From a checkpoint of a small transformer trained on Wikipedia.
Size: 10 layers, width 512, MLP 2048 tanh GELU, 40.4M parameters.
Architecture: LayerNorm before each block, learned and rotary positions, tied embeddings.
Training: a variant of Adam for these matrices, 1843M tokens, 7031 steps.
MLP neurons of a small language model. Each row is named by its layer, matrix (up: input weights) and neuron, and shows model dimensions 32-127. Each number is 500 + 50 x the weight over its row's rms, rounded and kept within 0 to 999. Numbers have three digits each.
After each neuron's rows, "fires in" lists the words (lower case) most often at its 100 highest values on Wikipedia text that the model never trained on. A number after a token or word is its count.

L2.up1548:479494469438504477454514491556500541547582455512535507533509500510550403510484455539539451502635469532397498460580485486478591440506516601496417455519568524481497492525477547512499476554553481543516485519486456461479454445566530522598483534599433506493550402528485499521542447446445493511
fires in: "for" 25, "of" 17, "on" 15, "https" 7

L5.up573:467510598506487535535527494524526472539514467538471524491484515539444541451434504570538377406481499463465391469474474455497513519489410562512545535480460484479485406409416547529566444435532426460549510527382484532446445434536476505493502445546509453549527528466480511365575546452586620518
fires in: "the" 25, "such" 11, "a" 9, "he" 8, "it" 7, "they" 6

L2.up1608:418527578466516551522531480463529490446532452518614538512457509474472438456543461501482585494560466486466392486485465503486520504489543482472492436513598484506576518453512506558503481520523483557483517495457576515447505466537535578440530383568506442450401482465447549503524488446490430516
fires in: "to" 46, "of" 15, "do" 8, "for" 5, "can" 4

L2.up1515:567494463562538515477420563530423521673492479573545496494452500536495438501585537485562532537486477566402462464570464486522515499490413452525448455488464509489532465437443619500467531551505472419458479501395492516481518478421474471524528496512593493560482540573587552361451460504537386513
fires in: "of" 27, "both" 14, "between" 12

L2.up686:456476508470540496534554464491522381457488462594496588551515531600483514507473477506590429507556533525494487508481537490452476541487544476526510498449478549536558458515540489645454578415601559457543524497550509517526509482517512550417554541507508438451523524457452509528447515443623511493
fires in: "was" 59, "be" 9, "being" 6, "been" 6, "is" 6, "also" 4

L5.up527:516460464552517475541473463497528469388613477447540455469448471603446475469445462455486569490568554596561585477424617565515500415565490565495403453556518492457474483477520447438453481496457501493534510473489519487500463512483480499483454452548477490495522600501456532435492503464472524497
fires in: "in" 13, "had" 9, "s" 9, "with" 8, "its" 7, "to" 6

L5.up1602:560457464478463546504564501525509539517515474456490439484424428466489514582444476493462546492537540413470442408540513523505499492476538498448476526490538517517510430417608506466540454442503512496513562547486481525355528484503428496489588434496516516516481455638577507429487504497578529484
fires in: "not" 19, "a" 14, "the" 12, "very" 7, "so" 5, "much" 5

L5.up1439:498466504489491549483416547516506467500539568522477560425499404542483443577513493547532557578558552546509558473471601477396567532535531466527474493503391556516409442535495562453534560510579528484517490461486384558425561415449526471429587528508576483495464521464493507457476470433457473493
fires in: "and" 30, "as" 6, "ibn" 5, "like" 5, "thus" 4, "to" 4

L2.up825:446519511428502537490484464428437583583481454546493549551485570538534537438550508538558426564485426496562433540411539516546628572487506557542535405557434490473519506497532431560517459551533491451446442518496519530435493490501554503548497417529492482614521424508517553503605461499401448520
fires in: "to" 20, "when" 14, "for" 8, "during" 6, "on" 5, "where" 4

L5.up2:450499489524494546475494494431499588466560495519507511546512548554475487508483535498495450505587505497476551483433519474551480558414432526482429488485404475474320471456478480569377587484554488464539499521514568576497534494441469495571513477554482444481485539460527512514506517564373494531
fires in: "by" 29, "in" 16, "for" 4, "at" 4, "from" 4

L2.up1372:437515470461541526469447420517469540415499547370491528488466636483494427485460516387475499529574561578555463522479534507470508500552500475407524507503482524500455380427491488520474555432633530543507546467555487526584541560466490461504508499533594522573478580511486544623459400381582529527
fires in: "also" 50, "jackman" 4

L5.up1010:572476556468506484465490500470472593569477454557530519461473546622497459449480448507529511609473546481526487440556589461458539543475505487428462510467436469534547458586480416458503572492529549506559561453430520510437497548523476510502549568415548520543402559510523524460424533410553534458
fires in: "as" 24, "to" 13, "of" 10, "with" 9, "in" 8, "when" 5

L2.up327:486520460525516478458496570467482528462502600565501594483472526455496545599435498577504445553480449555504539444542482477485493541472471493488493414521432494504437513470492529509430486505491550642516485436526569502496485464474540538492509533509507510564488558466348491506616447536460450472
fires in: "to" 75

L2.up1001:575466525450482458524520545503517542456587505461597542559502569480546499405548592526548505494567555537548504581404491456498506365514506460505446552531441497485509437535502516498479543504508508448530517554476521450394528429488520535518524534572492516548443418455465572450517567530536604523
fires in: "in" 59, "little" 4, "of" 4

L2.up1272:561548466452564477507573409541623457565418500457497510601621578568473490472544456480515407507552456515441471492441500504502549580416581489534522472451580496499501475506564463509425482545543500530509493437545458602504521467460516522495454513556544577501532509549396478490534482590481460474
fires in: "can" 25, "would" 24, "to" 18, "could" 8, "might" 4, "must" 4

L5.up486:491503569519471538429518499446526495512532510432507626572449442509516517563462557560425441496593485507428371550402504510517547478584389436540505521540444581528478578497538508516599496477572558432476478560451536478449439402477479461444515571471474442480511505438470530495554467587451558607
fires in: "that" 30, "as" 12, "of" 9, "stated" 5, "announced" 4, "by" 4

L2.up956:506449501486551562580415593520499423473489526515508526452576512467419475519477534566482532622532530582524482400429626535500473493498540420447474538511494538431459448433606555539518503416527498494452559406465531598439492553446500509410594494558468465513472527431488499494474472552538472453
fires in: "to" 18, "role" 11, "of" 9, "not" 7, "more" 5, "which" 5

L5.up1887:467493448447540527498410542460423507530484515422488502488555582580498474563493482509508479541497505479456428466520491552524497465431528484561551425451540418509604560462456405482485518530454507596501478411501534525390467489488509516508555489476535565586461585489497492422546409477462411545
fires in: "to" 85, "i" 6

L2.up1019:467430476586553561394515455502447523510449523565454433468472452554492505566494462403423553475487482622474486510530553468497530434464466533503446424512503503467489525510516525459520497483602569435506467495492438446425482455452467445550484490515474466511380463528542619493535539511522483470
fires in: "of" 65, "to" 9, "for" 6

L5.up1263:557424513445512562447454467509450524529568494539505551455400464444505439525473502487495507513446492564503486500502470435590478519506491554441506500536520445583501514520534496431494470477457535479497472555498468558492395489539455536478506470528493507517513494545486482422455580537474565497
fires in: "the" 39, "called" 7, "in" 5, "two" 5

L5.up1104:491500495504505461519476477527528569463530550573499409396519500471291460509530526591558526463470405565600456554489434523446567480468491556607533493501392458585400497381488526524574464581518562526444488459429556450563584611545568488507414517495480505504516502479504489420434516440583606543
fires in: "with" 22, "in" 17, "and" 8, "competition" 7, "prize" 4, "of" 4

L5.up1568:512582551473483536485501480493507412383489514450435518514489481629469568572479541505498489533485657474439461510502421464459566446562466414467529531501513484429432470471467435601534443494423509352482462522406527539517539541567529493443556498513519540514513472412503428534508484410494559460
fires in: "0" 19, "adcc" 14, "of" 8, "1" 5, "the" 4, "2" 4

L5.up962:433518489462602526566523472541452564522467507490470564506480405531511540527487565430470501441467467512560491449562573388509518425483478428524393423440588545463529456444433442491514564505505535504496511482501481568499503482493547528547450491450589579462468544523486548516389515520520440438
fires in: "not" 29, "was" 18, "be" 7, "ever" 4, "may" 4, "to" 4

L5.up505:415502563602494536533424433504456453481482589490526529486502457593483440602533366471677478604472511549468513565486536393435570580552501411488425548586435502527541477522588441505492550476501545471492485515477500470586497532437519508474484523571567446471490601507405471514393579433568549426
fires in: "be" 18, "is" 18, "and" 13, "was" 8, "as" 6

L2.up2005:535485541430467516392379481522493511483519497510513406517489456492483421420394416490475455531496569567592506486432507407472517454599517519536414460520470529520478517451549449517593439519491470459478528427473539427475503491561521554489480514567517476514545505449490469502545575518488523530
fires in: "of" 25, "and" 9, "this" 8, "which" 6, "cynan" 4

L5.up1125:497500507487569459493501418440448547555505439543495516531520486523444538587572504502500432604394549507566575474408420457512529476557446474468502584495513482488426494516467507537549500557533590409533474442446557531452463478599453493521454513472552379573555488581483429452415487461454478507
fires in: "this" 27, "that" 21, "to" 13, "the" 9, "there" 5, "of" 4

L5.up1246:465473559554495481499495462540504497520487493442552543542526397519493526525407674452549571576505453531398449539545614465487579548508478449498560517547438514518423416438462613532551532444608535481490476500443407579521478619486483513521419467574466479548542553564498528525511462452470473429
fires in: "to" 32, "it" 15, "which" 10, "a" 6, "with" 5, "would" 5

L5.up2023:469493497546524463430462524376470572479533491492550541616461526566427480490492619490512511494460478486553447484473544436445513522488504427470513489523452481566505580455491437567440544460502459475570544494433433534499497414477499543572513550542543555442494584554447622428484479413503488530
fires in: "of" 20, "part" 18, "at" 16, "by" 9, "capital" 4

L2.up146:548469528549492544495557529520528512506540514512479534432472490513458495442409554579517517560507546544445446511551437518484542481533535526467484612543447501525483453597497512535522457427509536505470648529479513500556430517469521479507473548507480392549470549556416536415516501437485624466
fires in: "of" 27, "had" 26, "are" 4, "their" 4

L5.up1871:523483571418484532500540421482545429415536444458462497486505513488448549512453532518403569538508507571468515493454572509377481426394581479569506558456466516429469369506512448495606540535507599496462464579446455557522532536546399495510630467555475454552396600534636493497463497412491480490
fires in: "the" 27, "first" 15, "of" 9, "its" 6, "a" 5, "to" 5

L2.up151:447501484540511482498521480575472503600438558554454489505521509537463588549426452448497462427520525603478491528384424470565535518503523453543548540508482521531521464559469448475532557437514553459423381436505574523616470469385569490413527493489442576503496492472515537563549506555498510538
fires in: "was" 38, "he" 10, "series" 6, "it" 6, "eidelman" 4, "show" 4

L5.up1488:428534465524518598422440464518552467511490454553410484544456467451509469451448559462515453602465589565427516402430500507436514537534506601488506504486565438455503421442567543591493421479532485483500572586536433521453478488516514576485519450563612623552490518499523490448516494488512539499
fires in: "in" 20, "for" 13, "of" 9, "to" 6, "by" 5

L5.up1387:482445529491515539461476497450479547476487580545497497488397566458455461462485558476461495464557477571448434512557575473495505470502511471461424483500450577526470492417474486505543519478568483426488479576536439472535518532364463519554464534540489528549487475522431548440465490534499539455
fires in: "to" 25, "may" 13, "could" 7, "as" 5

L2.up977:513425455459555530404454510528411571486570482459531526505481521446486514499473564437524556490538514573564559495533492534556536591486469493479381537468426547475498506434557516547502481514480591469447511530454489460459528512572479503551492484595503430459480553497504515475464507448487491527
fires in: "until" 24, "such" 19, "in" 9

L2.up811:430481510428466499567503510482588593555548430466492539491473468482520456413492393547517514602470483531525478474382512518428514442566542558563547399524540479515400558483480584526543504502563554553526435472521553571559487579470490530516466495513560546473487611398478497517562579507606455499
fires in: "to" 25, "was" 10, "that" 7, "as" 6, "candidate" 4

L5.up278:529530535458548544506519395528473458495568486475434558440486510491532415502473547448441506491530533450538486559427426421495558432564411499506435570487563536580397487461578586557395545528551582509651559535480523570385470553451478484448481566536534549536455409548488491452526528541531435463
fires in: "of" 48, "between" 7, "that" 4, "if" 4

L2.up1111:415510469524515529453463560534487449621500475534537567418458428492468457607460477479546447551575493507414533455448551541472466493526464468481446537512353543531487544523469473500533524459573501377417550513469532554508427484499526473559520401566489441505592403613487478480452528435547488559
fires in: "on" 15, "with" 9, "which" 9, "and" 8, "who" 7, "that" 7

L5.up957:419462486528579534524449439572496438548518489578615522438430479535406429404509483458518552501555511554478427448488421407475541437609441433589441586506573524482545450427493584458577509497584469474531465486476499500506527479442527450482509472564484453428573444495428461472530528482480492514
fires in: "to" 18, "and" 15, "in" 12, "of" 10, "the" 5, "that" 5

L2.up361:516561543500508444504556415427538474434561475454560501547402430569481470425538417570482542484486506529486507440401492454428533504528487461419543502547446553485466501515521503556542513453497468588542482545447466492467512490475469493561434424505514504474443542466571538558456468585452500455
fires in: "with" 26, "s" 24, "its" 18, "his" 8, "of" 5

L5.up183:500478538475566549488609476533422636542585538450545464508433450523500484578415484477505533451489428551459502438466512482582614477449589482557411466508500486471460528489523512541554566416530578519574478489474510470561510420478477472452501446503560437515526587563489529445408579523505493421
fires in: "in" 23, "same" 13, "that" 11, "change" 5, "the" 5

L2.up1888:511413440545519517504405471513495449490543463583474463487490440540479464472352543473664510611505523448540506541445539544354489563496456544569531513486472487472520468510448517490494476505495420489568426470538461499487480500518531583524468518553464574584443418563492573444455419512495449499
fires in: "to" 18, "in" 15, "and" 14, "the" 9, "at" 5

L2.up62:475438507476522542411432412436498435539429511522509583497404530529458509486471466442443437521536518475519535501411511494419513501514453523548471509485528551520576473563458463563525502375509576406504511527475559530425505493509515484524466572516618442531517511570555516475437501525559509506
fires in: "to" 32, "through" 9, "following" 6, "with" 4

L5.up1224:436503486520568510466550521565467462416516506458528485539378561588441485549497478490527569555480548501588452402581608515456571558561569456427596484518506471525535520472466443492519550503620472492452495522411497564528483475471500545516504492509498494518541460458499532549463473445553490442
fires in: "his" 22, "is" 19, "and" 7, "for" 6, "has" 6, "of" 5

L2.up1273:482456487389506499463395412547500506415622456520494470467463555529471429503425509554526570510526465598481526488429596504420478470595483467521515464487457507455465494416462485597528559442538504532505496462554426442459518475465482510511453466511515469510549546671538457579505513415502474497
fires in: "and" 68, "those" 5, "as" 5, "to" 4

L2.up375:386450504537468476476504579571510434591486549441497519507453497359489614426467514449523489514503472520435442498521453466477515497462536394520496586505477457492538409454520397544532417438446514532465465519461511533548562529576581482549547489478490453546492478591391455488558461590522495547
fires in: "which" 48, "who" 28, "he" 4

L5.up714:490508613522478478493511397372476508458506451508473480451496569502466503577608412507620470552557484569491467515407403581427499478552504493491432516510471546548569442578466501494496573526622450454546604418508506482501510524562483475473454476544622474481523513568440482487474508531583465550
fires in: "the" 39, "of" 12, "director" 5, "a" 4